Part of a small language model's weights: MLP 1152 GELU, 517M tokens.
MLP neurons of a small language model. Each row is named by its layer, matrix (up: input weights; down: output weights) and neuron, and shows model dimensions 16-79. Each number is 200 + 40 x the weight over its row's rms, rounded and kept within 0 to 999.
After each neuron's rows, "fires on" lists the tokens most often at its 100 highest values on Wikipedia text that the model never trained on.

L2.up96,201,140,192,201,185,232,252,178,176,176,202,279,203,236,262,232,260,174,181,175,209,207,228,204,203,233,137,165,200,172,161,205,249,184,171,223,222,223,243,330,207,193,277,162,234,154,187,272,218,234,234,222,177,161,193,227,277,243,181,183,197,175,166,234
L2.down96,163,233,188,225,231,216,251,182,216,173,220,225,197,155,208,173,197,241,227,224,205,185,277,252,149,200,215,174,165,240,171,204,279,160,187,200,247,138,271,178,199,141,123,91,199,269,205,242,291,272,175,232,156,183,212,126,194,183,148,205,141,247,235,238
fires on: "-", "."

L6.up682,179,157,208,133,199,165,235,229,224,220,147,221,289,219,222,174,202,175,204,213,146,203,190,243,242,205,250,245,222,199,136,162,174,116,206,191,156,199,193,250,161,180,278,264,149,187,206,268,275,259,207,161,149,194,217,183,191,316,220,227,221,180,197,231
L6.down682,195,231,229,261,202,207,256,208,192,195,232,163,189,204,236,143,144,181,241,257,128,249,235,170,176,144,233,156,262,226,217,224,162,182,239,201,185,83,206,221,165,201,277,188,167,236,218,186,183,198,218,248,221,168,257,153,234,196,139,220,229,220,271,200
fires on: ".", "-", "–", "\n\n"

L6.up238,218,88,272,236,266,243,142,194,206,162,173,216,207,204,196,168,177,192,198,92,192,152,252,287,179,313,203,307,206,213,174,197,235,143,150,185,190,185,219,251,210,177,217,200,154,155,229,217,212,256,195,224,196,257,193,274,96,256,155,255,228,171,233,234
L6.down238,191,151,196,244,220,270,131,197,180,230,217,239,163,164,191,187,189,222,196,158,217,145,253,207,143,216,235,131,234,187,230,206,164,218,111,202,232,60,279,146,179,215,228,212,237,266,130,182,249,154,170,199,233,193,148,250,203,217,194,219,233,160,228,185
fires on: "\n", "-"

L6.up1120,211,187,166,145,211,227,217,170,242,222,233,219,235,142,273,259,129,227,143,169,190,202,218,231,161,246,287,295,154,202,252,129,205,184,210,202,192,187,254,135,227,188,153,214,185,162,181,156,247,289,220,217,184,231,190,210,193,188,190,164,136,179,202,194
L6.down1120,129,170,265,216,212,179,197,257,154,200,143,242,143,194,220,145,147,242,280,185,223,223,202,182,274,172,182,152,176,320,144,219,196,232,222,211,174,255,230,266,221,167,183,178,202,164,175,192,177,155,176,193,270,108,190,149,222,224,157,183,225,166,184,211
fires on: "–", ",", "."

L2.up351,165,232,207,141,254,206,256,203,205,149,180,187,196,161,244,167,182,217,230,256,203,211,238,255,166,234,197,180,162,227,145,170,296,221,173,207,154,144,122,258,231,125,252,183,212,261,158,181,221,252,207,176,203,221,214,181,199,213,206,97,201,184,196,196
L2.down351,197,86,200,199,150,250,195,202,219,239,206,262,187,209,182,187,220,256,218,166,165,172,180,150,178,211,125,234,212,282,180,203,147,201,283,76,211,178,256,266,133,229,174,183,261,181,192,185,190,141,220,177,168,218,165,171,206,264,133,215,225,209,255,243
fires on: "an", "in", "ond", "ian", "ien"

L2.up916,232,172,167,217,237,221,230,196,171,137,166,124,160,213,202,213,156,181,223,189,226,222,268,226,222,180,193,263,235,200,205,289,213,237,235,219,208,178,166,191,243,163,230,146,238,198,154,128,194,243,192,210,206,217,205,223,253,161,180,181,155,240,128,208
L2.down916,243,231,215,300,146,149,123,171,195,181,160,269,243,214,152,207,144,248,262,193,190,205,184,200,153,248,171,207,240,131,144,156,247,270,217,271,282,113,177,240,205,176,226,128,220,197,158,134,180,163,198,172,202,190,154,222,198,197,179,194,138,155,188,180
fires on: "ho", "H", "Th", "ound", " Th", "gh"

L8.up1148,187,146,207,223,204,197,173,140,143,192,262,246,156,202,233,250,153,167,177,176,154,183,255,152,141,242,259,260,176,220,158,179,232,158,165,210,249,167,218,278,205,124,194,195,120,227,292,251,230,224,211,207,192,166,158,251,160,305,183,223,157,219,188,235
L8.down1148,193,173,177,264,176,200,182,217,246,149,216,295,200,135,213,231,163,190,156,225,149,185,174,167,216,161,253,217,144,241,187,238,226,164,216,229,168,76,249,221,195,166,232,155,91,210,169,216,134,165,173,279,258,202,183,227,117,207,121,193,136,194,212,201
fires on: "-", "–", "\n\n", "/"

L4.up857,305,185,334,190,160,176,249,271,142,175,169,177,229,204,135,257,207,225,165,228,172,138,196,192,225,208,161,224,175,239,94,208,152,191,184,134,191,179,226,248,195,147,132,192,244,144,180,171,240,219,236,200,260,217,267,193,151,161,154,222,233,194,272,210
L4.down857,162,191,151,226,253,182,152,195,238,196,186,157,195,170,224,155,187,170,192,159,206,246,172,205,172,246,169,186,171,195,229,165,223,184,147,181,248,225,109,208,238,229,196,248,200,266,231,228,154,221,133,225,183,162,147,166,310,234,184,145,244,274,211,200
fires on: "g", "k", "z", "ce", "ation"

L4.up799,220,132,212,217,197,218,230,195,286,244,197,201,158,227,153,225,312,185,171,127,198,197,205,241,195,270,217,260,180,180,174,160,211,177,145,202,244,204,187,243,141,165,186,195,163,257,137,268,225,184,235,185,189,216,198,221,211,288,196,206,275,170,209,196
L4.down799,188,154,189,210,153,235,159,169,178,221,189,129,137,178,200,274,116,99,177,241,218,214,246,105,166,158,234,195,175,263,190,221,215,201,215,263,222,185,221,244,124,198,222,194,204,236,268,207,188,250,132,161,195,229,179,231,190,223,204,190,228,168,261,180
fires on: "-", " |", "\n", " Du"

L6.up1099,173,158,148,207,228,168,162,173,195,172,215,142,246,245,224,256,214,264,131,193,229,172,267,192,189,199,196,207,209,253,229,181,177,211,193,196,244,154,251,188,194,153,242,297,161,233,237,206,230,168,215,212,249,134,205,271,190,224,237,195,155,269,201,158
L6.down1099,234,222,202,201,142,153,298,262,235,250,221,177,217,234,210,127,202,191,207,175,232,284,223,201,225,210,171,175,208,193,183,189,160,117,244,203,214,198,236,175,201,143,244,124,243,192,224,148,190,168,163,169,181,209,239,136,296,210,239,210,85,190,210,188
fires on: "-", "ti"

L6.up462,254,174,152,146,211,221,238,290,233,199,192,175,166,170,223,266,210,212,103,175,213,174,236,198,191,238,172,287,158,188,221,230,256,120,183,150,165,203,232,242,229,172,207,140,173,249,189,199,286,203,146,231,115,213,234,203,202,174,203,223,291,250,210,229
L6.down462,184,242,138,199,233,150,239,233,220,193,244,208,199,172,150,213,254,122,277,211,232,231,189,260,190,144,210,185,207,223,258,194,193,144,253,192,225,210,182,247,250,147,214,224,236,156,199,212,232,148,207,246,202,206,179,116,172,193,187,161,156,248,269,133
fires on: ".", "-", "d"

L6.up1007,125,115,212,186,244,185,207,180,241,161,199,200,211,186,226,235,185,255,147,155,166,162,231,229,135,211,207,173,184,147,184,183,191,167,210,275,182,184,262,152,248,127,121,222,136,201,241,193,133,174,170,277,192,183,201,190,109,251,208,221,228,202,135,197
L6.down1007,279,176,227,248,164,182,220,257,242,189,210,146,205,158,213,183,216,188,172,227,215,159,151,134,239,216,231,216,201,249,207,234,217,200,243,220,214,208,232,138,233,278,223,184,153,236,228,185,163,187,185,228,221,227,243,183,262,224,166,257,194,181,228,263
fires on: "-", ":", "+"

L4.up202,138,188,232,199,226,208,200,193,188,214,185,181,206,146,221,308,184,214,141,178,218,168,190,193,198,179,258,154,267,207,224,230,215,234,218,194,204,140,173,204,200,136,221,206,230,236,184,308,205,201,185,243,219,192,154,152,163,217,213,231,206,236,193,190
L4.down202,200,203,176,146,247,142,233,253,131,225,212,195,245,248,132,149,282,201,168,154,237,166,121,209,144,147,233,201,190,171,188,235,170,156,229,179,197,177,151,241,187,320,235,229,192,179,201,211,235,213,169,243,208,205,210,140,272,146,89,217,251,203,221,193
fires on: " number", "ion", " station", " award", "ule"

L8.up329,201,149,135,249,162,271,124,214,160,168,148,160,201,189,219,232,223,222,152,162,193,201,146,221,202,174,182,164,240,150,225,179,186,212,243,232,151,216,213,182,182,175,243,269,270,227,193,251,206,173,158,187,185,216,217,287,228,223,177,200,281,181,223,208
L8.down329,212,221,277,163,195,223,287,249,212,259,226,140,171,185,138,203,132,226,280,262,197,187,209,248,138,223,210,236,286,188,221,254,224,232,235,171,213,102,211,278,192,214,202,201,195,237,117,209,223,172,164,200,195,283,216,207,167,170,159,208,187,144,127,197
fires on: ".", " to", " .", " By", " he"

L4.up134,166,202,143,245,185,186,197,154,202,211,258,188,188,112,221,188,224,201,104,216,205,222,183,185,190,173,176,168,152,236,171,185,174,222,238,185,190,189,162,185,168,261,184,167,110,191,224,207,186,123,167,200,232,120,201,227,167,177,168,212,244,255,165,211
L4.down134,234,109,280,192,158,275,222,199,252,195,128,163,246,203,241,205,147,242,261,232,268,183,202,150,204,179,202,209,161,239,202,302,177,144,297,268,134,267,243,233,208,192,236,202,272,193,218,179,234,268,264,208,173,220,169,248,188,199,237,160,237,194,210,208
fires on: " of", " by", " GK", " comp", "R"

L8.up229,191,166,111,159,173,250,118,183,229,191,251,219,218,184,222,221,246,175,228,143,175,162,236,226,156,195,270,245,187,114,171,178,230,196,208,242,234,157,206,306,211,196,240,227,138,226,247,280,182,273,184,274,193,153,189,195,239,196,136,219,164,216,175,236
L8.down229,136,225,183,194,192,210,228,199,228,178,229,192,190,149,197,196,157,192,176,191,193,263,239,237,171,138,235,219,190,235,177,206,183,201,170,205,225,69,249,220,191,186,174,182,221,269,200,208,157,205,207,291,243,258,213,202,168,214,192,196,149,168,166,213
fires on: "-", " \""

L6.up101,236,136,192,149,243,220,211,103,170,189,188,246,229,214,227,265,144,139,226,169,156,198,159,238,156,273,182,212,166,156,155,157,224,141,165,219,218,192,263,209,194,160,196,215,175,203,242,181,227,196,173,194,220,129,232,208,155,194,175,252,252,178,176,253
L6.down101,256,255,279,223,229,271,140,223,206,204,229,183,116,163,135,164,312,160,255,195,270,223,207,202,215,236,193,266,222,299,172,220,240,218,248,182,217,46,207,158,205,189,226,122,205,231,149,194,214,177,274,153,259,195,193,183,260,249,188,247,233,159,176,181
fires on: "-", ":", ",", " Atl", " Min", "eri"

L6.up353,176,154,205,152,165,235,203,199,220,166,204,234,199,135,230,304,195,163,171,130,156,168,194,216,139,151,217,240,179,175,190,161,169,175,212,222,223,168,206,218,237,140,206,167,151,260,115,262,182,220,162,219,237,233,208,185,113,160,280,167,158,190,291,143
L6.down353,163,260,258,240,197,221,195,175,192,275,258,281,218,207,221,176,174,213,187,211,216,239,256,175,227,219,228,168,148,187,156,157,220,280,199,220,178,142,263,199,264,253,265,187,179,177,257,196,189,190,217,258,226,177,184,188,191,183,163,192,167,210,183,167
fires on: "/", ":", ",", " ("

L4.up483,208,153,182,220,207,242,233,172,187,140,201,105,206,258,264,236,217,137,207,202,185,185,247,207,211,237,217,192,146,218,235,177,155,230,202,186,223,204,243,168,233,181,223,240,239,185,188,165,196,225,219,138,179,244,206,221,192,212,214,199,187,213,185,209
L4.down483,187,203,228,142,160,180,183,268,211,218,158,124,227,235,209,183,237,190,214,181,307,198,196,155,204,136,246,211,165,242,126,229,154,237,235,252,169,167,244,184,215,153,179,177,242,186,171,186,255,180,222,186,233,199,234,143,254,286,157,198,218,245,174,243
fires on: "-", "n", "ly", "r", "s"

L2.up896,269,190,231,195,214,236,185,183,228,132,178,138,165,209,238,201,88,238,140,250,180,254,226,203,199,217,273,235,255,166,172,208,163,197,232,204,204,194,231,231,205,222,193,181,158,246,124,215,231,254,259,128,183,131,226,237,214,184,186,198,181,347,218,261
L2.down896,190,183,251,202,187,242,209,230,234,232,202,221,269,144,214,152,208,146,165,201,157,116,249,190,165,234,174,163,198,233,197,176,211,269,217,222,227,65,176,218,190,203,164,257,159,250,188,203,256,191,206,235,181,186,199,162,206,152,194,258,178,205,198,204
fires on: "\n\n", "V", "km", "imi"

L5.up524,257,226,201,186,197,192,164,193,158,218,203,216,208,272,210,204,246,206,192,122,207,233,232,190,183,275,236,224,318,209,187,231,100,176,165,228,169,228,180,280,216,200,201,143,152,244,173,253,213,185,160,240,288,173,293,214,213,205,216,174,196,273,219,187
L5.down524,172,286,314,156,231,160,199,202,167,248,136,151,185,163,201,186,213,178,182,204,196,244,136,183,219,106,165,161,222,199,192,195,279,230,201,270,185,188,241,148,222,209,232,159,204,277,231,264,245,179,216,257,219,175,293,125,185,220,204,229,212,198,206,248
fires on: " released", "\"", "=", "|", "que", " \""

L6.up416,196,207,215,249,232,241,206,213,209,251,305,254,204,154,161,276,140,200,152,148,204,223,271,244,172,280,166,239,154,144,162,217,211,213,151,182,150,150,197,246,258,173,168,218,217,135,214,227,202,172,216,246,224,222,221,195,124,168,143,225,154,160,224,203
L6.down416,196,206,150,176,229,233,285,127,199,209,162,129,134,234,202,189,269,147,203,262,203,239,181,225,219,167,161,137,267,263,234,166,156,163,189,241,183,240,126,195,230,149,229,241,219,224,151,252,248,234,182,132,189,256,284,213,252,215,247,176,204,275,198,198
fires on: "=", " and", ".", " life", "-", " children"

L2.up638,163,207,165,233,224,164,187,130,164,182,133,164,241,154,222,247,141,276,201,141,173,177,201,226,180,247,259,240,303,207,131,179,113,157,139,262,176,169,206,212,211,165,181,259,193,160,252,215,245,183,279,152,205,211,283,264,179,215,212,227,246,226,176,241
L2.down638,214,204,172,235,149,138,220,229,227,170,176,142,172,208,198,220,143,238,219,148,243,259,204,195,219,154,145,227,190,243,203,224,272,229,170,203,171,234,180,218,197,264,208,178,311,184,200,201,143,191,139,246,183,217,266,206,210,220,261,173,180,249,173,238
fires on: " season", "ti", "iti", " ev", "ta"

L6.up952,261,147,191,99,198,181,136,215,356,150,264,200,190,245,228,270,182,161,170,224,180,244,202,190,196,276,226,235,170,129,162,174,151,240,168,193,170,175,291,169,248,207,200,260,104,134,282,228,220,224,141,259,164,195,187,168,195,240,146,232,162,256,218,257
L6.down952,176,235,206,178,203,172,238,209,178,271,270,236,166,182,242,146,115,215,266,213,226,195,208,145,216,187,243,194,225,219,172,187,220,232,185,201,183,175,163,134,206,172,231,183,222,154,140,210,210,194,151,207,295,176,227,197,209,197,202,212,126,181,201,212
fires on: "-", " (", "ti", ",", " $", "ori"

L8.up573,282,212,217,251,167,229,122,190,213,260,152,160,189,200,269,205,257,258,194,210,176,183,301,277,176,162,189,210,202,200,203,204,140,230,142,190,143,203,223,271,181,247,238,220,223,151,178,208,188,297,210,193,170,237,177,230,191,203,147,151,187,252,208,217
L8.down573,141,228,248,130,275,212,261,166,230,210,193,258,204,152,230,151,138,180,205,248,197,243,187,237,165,204,159,178,244,188,238,225,252,244,222,197,280,219,174,167,211,213,145,169,138,192,150,187,204,113,167,281,207,251,153,267,158,210,189,161,207,198,144,265
fires on: ".", "'", " to"

L6.up469,221,186,258,194,232,144,186,120,233,137,191,223,264,143,242,250,197,241,203,206,175,250,160,173,191,197,188,234,135,192,200,153,127,136,242,128,129,131,163,194,239,187,180,163,196,162,174,247,191,172,232,246,173,170,276,299,157,147,243,192,216,227,281,162
L6.down469,167,217,174,182,157,176,199,270,160,137,143,209,178,194,175,231,188,142,154,154,126,212,234,212,207,159,243,159,244,254,137,203,209,250,215,196,179,199,301,185,191,219,212,253,209,206,163,156,149,193,203,215,216,243,226,190,199,178,172,181,327,174,168,106
fires on: "t", "st", "est", "min", "er", "p"

L6.up325,161,145,261,159,221,241,219,177,213,234,166,204,266,221,215,208,170,250,228,196,205,181,230,193,163,228,208,256,249,158,132,148,158,117,242,172,162,169,265,262,125,190,197,241,195,207,245,285,184,288,172,190,215,156,245,204,162,208,257,201,213,174,199,226
L6.down325,214,214,202,161,233,170,168,135,216,170,241,196,148,162,206,198,195,198,185,180,228,244,160,156,225,217,219,169,166,190,167,229,227,251,191,239,161,244,149,199,205,92,185,184,153,217,201,237,225,189,194,190,150,177,146,225,144,97,186,253,252,209,163,231
fires on: ":", ",", "e", "-", "\n", "\n\n"

L2.up293,220,159,225,230,198,264,244,197,177,248,242,214,133,218,238,247,212,187,187,165,275,171,235,188,212,226,215,231,191,200,192,172,199,162,180,260,209,200,221,234,259,157,234,215,114,224,242,223,128,266,222,217,178,209,160,196,225,243,209,213,222,151,231,234
L2.down293,170,219,216,193,173,238,196,191,244,206,175,159,146,180,161,146,218,205,144,155,215,205,304,195,163,168,188,184,160,233,178,181,206,220,189,157,238,111,193,252,198,150,145,222,190,186,184,244,240,247,227,191,200,206,236,228,266,226,198,188,189,200,148,176
fires on: "-", "di"

L5.up677,191,194,195,177,232,222,207,167,223,268,151,206,160,237,254,279,181,250,149,201,205,166,234,170,251,218,170,151,225,131,88,161,210,209,225,221,243,196,247,256,237,189,165,205,285,196,263,148,203,192,125,171,227,242,245,199,217,181,170,209,135,177,241,204
L5.down677,173,150,200,229,181,190,164,210,198,170,152,239,209,169,173,189,208,220,263,212,193,292,156,142,213,186,184,268,171,206,273,249,182,227,212,158,109,225,170,208,164,175,201,163,126,196,142,264,182,218,259,226,224,240,205,210,149,216,245,301,251,174,174,171
fires on: "s", "ing", "t", "nt", "n", "e"

L6.up658,168,180,170,140,167,228,218,238,268,169,188,177,218,140,205,196,309,177,188,139,194,182,224,203,141,233,134,223,156,203,193,211,160,161,195,215,193,199,244,247,229,169,224,244,175,257,193,225,230,251,234,117,155,138,272,193,218,139,224,162,176,219,214,272
L6.down658,254,185,216,247,195,233,199,174,250,170,215,225,188,251,178,288,178,192,189,284,239,188,150,246,158,184,204,226,286,245,182,249,204,160,268,204,232,172,165,240,169,153,166,145,217,191,194,192,171,218,198,210,206,207,149,156,208,177,174,201,194,218,221,160
fires on: "-", "cc", " del", ".", "irc"

L6.up1041,217,153,191,181,169,194,207,171,238,176,194,100,196,212,275,213,187,91,150,207,93,184,251,172,178,172,171,212,177,204,196,133,162,161,175,193,194,206,116,143,218,238,186,209,250,161,232,255,230,214,202,168,231,261,158,183,229,206,157,102,152,214,246,253
L6.down1041,201,257,242,136,176,272,214,221,175,169,175,286,264,229,124,160,223,229,224,178,184,233,231,233,190,244,249,200,168,254,192,193,237,180,226,170,217,237,222,215,187,200,182,176,256,173,199,193,207,247,227,171,195,200,236,198,146,119,252,224,214,256,152,139
fires on: "ti", " is", " to", " was", "bl", "'"

L4.up1149,213,207,213,134,254,174,167,192,159,160,205,182,179,248,173,179,229,148,281,135,188,199,197,273,170,159,215,223,213,158,213,172,196,200,166,115,124,224,200,294,165,174,213,194,155,229,203,236,180,250,231,192,245,212,282,182,210,237,215,257,295,224,231,163
L4.down1149,193,264,137,231,223,167,243,264,201,130,243,176,149,162,232,152,173,204,137,245,146,205,201,251,254,195,214,209,263,188,171,193,285,231,236,239,178,217,191,186,158,238,245,172,154,240,256,197,177,181,244,147,264,161,194,204,164,205,185,206,182,167,265,210
fires on: "s", " \"", "\n\n", " Spouse", "\"", "es"

L2.up188,207,148,186,159,191,205,183,190,283,183,192,155,179,227,240,149,226,228,158,186,130,265,213,284,218,226,212,241,242,208,105,149,224,265,185,215,137,212,184,235,174,226,182,245,226,223,194,249,207,213,206,129,271,186,236,279,146,229,193,158,242,268,199,224
L2.down188,135,237,195,188,191,151,115,192,241,173,179,216,224,156,275,146,236,169,159,217,204,255,217,242,190,160,185,266,259,231,242,250,209,263,205,196,180,123,213,269,170,211,208,193,210,166,182,182,240,187,197,226,213,246,114,225,127,262,183,158,234,156,89,196
fires on: "'", "°", " team", " teams"

L5.up87,138,145,184,141,232,194,190,123,210,188,198,157,238,273,177,298,166,242,160,258,121,190,274,222,217,201,236,193,218,194,189,175,216,202,234,203,248,99,236,243,216,183,242,233,280,132,220,158,208,195,91,209,157,183,187,222,189,207,188,218,244,233,238,275
L5.down87,183,200,273,316,196,222,158,200,150,190,268,242,194,235,181,195,166,160,241,189,250,175,175,260,185,212,126,219,192,174,178,202,227,219,225,135,161,261,161,175,227,161,240,135,183,252,139,161,214,151,251,212,218,290,236,194,257,151,152,243,213,223,113,169
fires on: "\"", "'", "ti", "er", "s", "t"

L6.up530,161,159,178,161,166,248,206,210,221,210,125,174,175,197,198,286,207,161,136,176,193,144,201,241,208,241,232,175,260,88,160,166,161,225,246,226,156,88,266,274,229,207,189,159,218,192,162,204,191,244,206,206,215,149,145,205,221,233,219,184,297,273,230,219
L6.down530,225,167,169,244,241,228,187,261,200,190,198,187,143,200,173,191,104,180,258,242,209,194,160,237,215,235,233,279,188,186,183,182,255,139,202,191,195,177,167,180,176,167,243,179,247,179,155,265,305,229,216,237,190,208,221,197,206,120,265,220,175,169,112,116
fires on: "bl", "'", "f", "’", "ici"

L5.up204,167,202,197,219,205,207,190,176,166,205,216,203,209,170,224,297,176,209,186,133,140,226,246,207,207,281,227,233,228,162,200,218,193,162,187,240,196,212,177,215,266,168,192,187,158,216,163,263,196,175,150,165,228,270,303,232,159,196,128,260,167,217,292,181
L5.down204,203,176,161,269,170,273,202,194,224,176,215,160,254,214,173,115,114,210,272,271,164,207,212,223,132,244,168,146,211,249,183,200,217,114,270,183,182,171,134,220,220,246,176,167,225,166,144,225,255,201,191,247,251,169,229,238,155,176,267,179,213,219,183,225
fires on: "-", " &", " and", "rel", "ver", "ble"

L8.up769,272,228,163,197,216,207,207,144,253,228,200,218,189,147,195,258,229,260,213,196,257,137,220,204,126,229,152,211,166,153,268,232,116,206,209,146,228,147,190,349,180,200,230,168,201,156,220,158,262,282,114,181,235,182,111,215,223,229,155,196,169,191,206,301
L8.down769,244,177,172,194,195,156,204,167,169,173,270,215,237,204,207,224,228,176,247,137,173,174,226,217,160,203,214,157,183,198,181,222,202,192,200,213,210,433,176,194,207,214,234,206,207,123,209,200,257,156,152,247,229,169,204,226,158,199,164,188,208,219,202,214
fires on: ".", "\"", " ass", " focus", " Bosnia"

L5.up924,207,161,238,179,173,208,195,213,167,145,211,263,277,213,228,242,232,185,193,158,198,184,201,206,225,293,243,192,257,157,208,151,163,182,157,139,138,207,204,226,228,200,203,202,142,208,179,241,200,201,153,230,199,189,215,205,191,264,165,183,141,274,159,227
L5.down924,137,206,236,179,137,125,264,223,207,209,273,181,250,242,183,254,191,217,230,202,232,231,186,209,191,222,257,221,227,230,230,159,206,225,252,153,136,293,185,213,153,200,192,218,206,191,248,175,278,213,244,250,184,248,182,185,215,270,249,128,168,202,147,189
fires on: "-", ",", ";", ".", "\n\n", " features"

L6.up288,204,163,158,173,174,242,216,214,207,198,209,239,192,149,262,225,191,210,132,189,164,221,241,217,198,301,252,262,266,183,238,161,199,200,216,256,176,190,232,259,244,211,228,157,172,194,149,260,188,222,191,146,228,212,240,157,157,243,205,192,211,237,262,218
L6.down288,247,107,238,78,191,180,202,161,166,72,229,234,224,205,166,274,197,182,254,226,185,164,226,216,178,204,140,165,210,176,178,259,221,179,227,188,203,204,164,281,153,202,256,282,221,189,228,139,257,205,201,215,212,282,233,208,145,200,260,166,178,217,154,215
fires on: " re", "-", ";", "imp"

L6.up493,147,224,207,136,219,140,252,164,195,204,189,243,152,202,156,235,224,169,238,239,180,105,215,225,175,263,236,157,208,217,197,156,179,201,273,184,199,200,166,349,221,159,255,196,251,261,165,181,223,199,164,206,204,276,192,173,185,222,200,222,164,200,208,204
L6.down493,248,163,220,177,209,169,183,276,194,147,217,129,275,224,175,204,218,250,227,143,162,242,180,229,199,150,221,162,197,196,152,207,138,148,277,192,259,361,223,199,134,207,205,220,190,168,199,172,201,232,207,161,186,285,235,195,249,192,185,167,226,241,207,193
fires on: "in", "e", "en", "er", "an", "y"

L6.up375,222,125,143,149,277,212,256,181,260,238,250,236,197,171,188,174,172,171,187,163,223,123,181,240,179,240,208,288,157,185,172,172,102,148,233,224,125,167,174,163,250,193,217,268,204,204,150,214,208,320,217,159,172,273,213,185,168,192,142,234,176,231,171,205
L6.down375,202,229,186,210,196,176,172,255,156,142,208,185,217,189,189,206,205,181,239,189,217,135,231,152,214,220,262,160,206,134,168,189,262,235,149,178,167,335,166,224,180,239,172,156,242,209,224,192,187,176,179,174,182,219,149,178,221,167,276,243,201,209,254,217
fires on: ",", ")", ".", " and", "\n\n"

L8.up706,192,117,172,117,151,241,152,224,148,220,236,155,252,156,257,186,210,227,186,215,206,245,208,188,275,231,178,280,219,222,192,146,196,209,151,200,215,179,188,278,194,137,235,211,252,132,203,220,182,292,142,227,248,208,238,195,160,197,207,203,142,157,219,133
L8.down706,233,167,262,159,252,233,233,203,245,152,209,201,260,266,127,166,128,150,195,147,116,180,260,174,193,215,261,188,236,185,215,208,237,220,206,279,175,190,210,177,191,146,169,104,163,203,198,224,234,134,189,211,190,176,174,230,229,159,198,211,199,240,135,223
fires on: "-", " a", " an"

L6.up751,179,234,151,117,241,144,146,181,221,228,177,192,202,280,238,231,219,218,179,305,204,191,232,265,159,246,190,232,209,145,172,176,215,164,253,162,178,187,182,220,182,238,272,217,294,224,179,175,269,174,118,147,214,152,255,207,213,214,279,212,286,208,210,280
L6.down751,209,244,213,200,216,196,197,238,136,162,121,253,181,196,128,201,184,201,244,177,182,182,214,203,182,228,139,191,127,224,149,171,250,153,258,284,249,226,204,207,217,209,151,187,161,240,97,265,249,186,174,150,243,206,202,232,154,196,207,225,190,278,164,114
fires on: "s", "'", "r", "l", " –", " +"

L5.up477,192,144,213,142,241,135,207,238,216,154,223,189,204,230,325,256,275,224,210,144,140,225,270,246,199,179,256,164,245,243,205,231,208,155,207,199,133,148,228,212,226,182,249,205,154,187,200,227,236,195,168,185,180,268,250,134,201,184,173,214,297,207,200,157
L5.down477,195,254,158,160,150,213,190,241,198,160,234,282,169,232,193,164,147,220,172,185,177,237,225,152,138,179,220,153,221,229,193,211,162,178,186,228,191,84,217,181,195,142,230,217,175,248,226,143,154,210,129,243,221,169,213,217,207,161,179,223,167,178,247,140
fires on: "-"

L6.up25,229,194,187,146,129,245,232,189,210,163,126,211,225,157,204,207,241,213,170,151,257,180,207,181,218,226,173,241,164,143,160,252,179,172,209,155,165,206,196,271,232,228,251,182,139,251,121,224,320,228,217,164,227,267,214,211,194,163,241,207,226,272,204,165
L6.down25,181,196,214,251,226,168,176,181,202,158,189,246,222,225,159,203,225,259,241,187,223,217,169,266,224,228,167,188,219,245,201,215,247,193,211,202,255,160,173,251,212,180,237,224,225,167,187,122,216,178,272,212,82,167,269,203,221,125,178,210,249,191,265,185
fires on: ".", "-", " to", " de"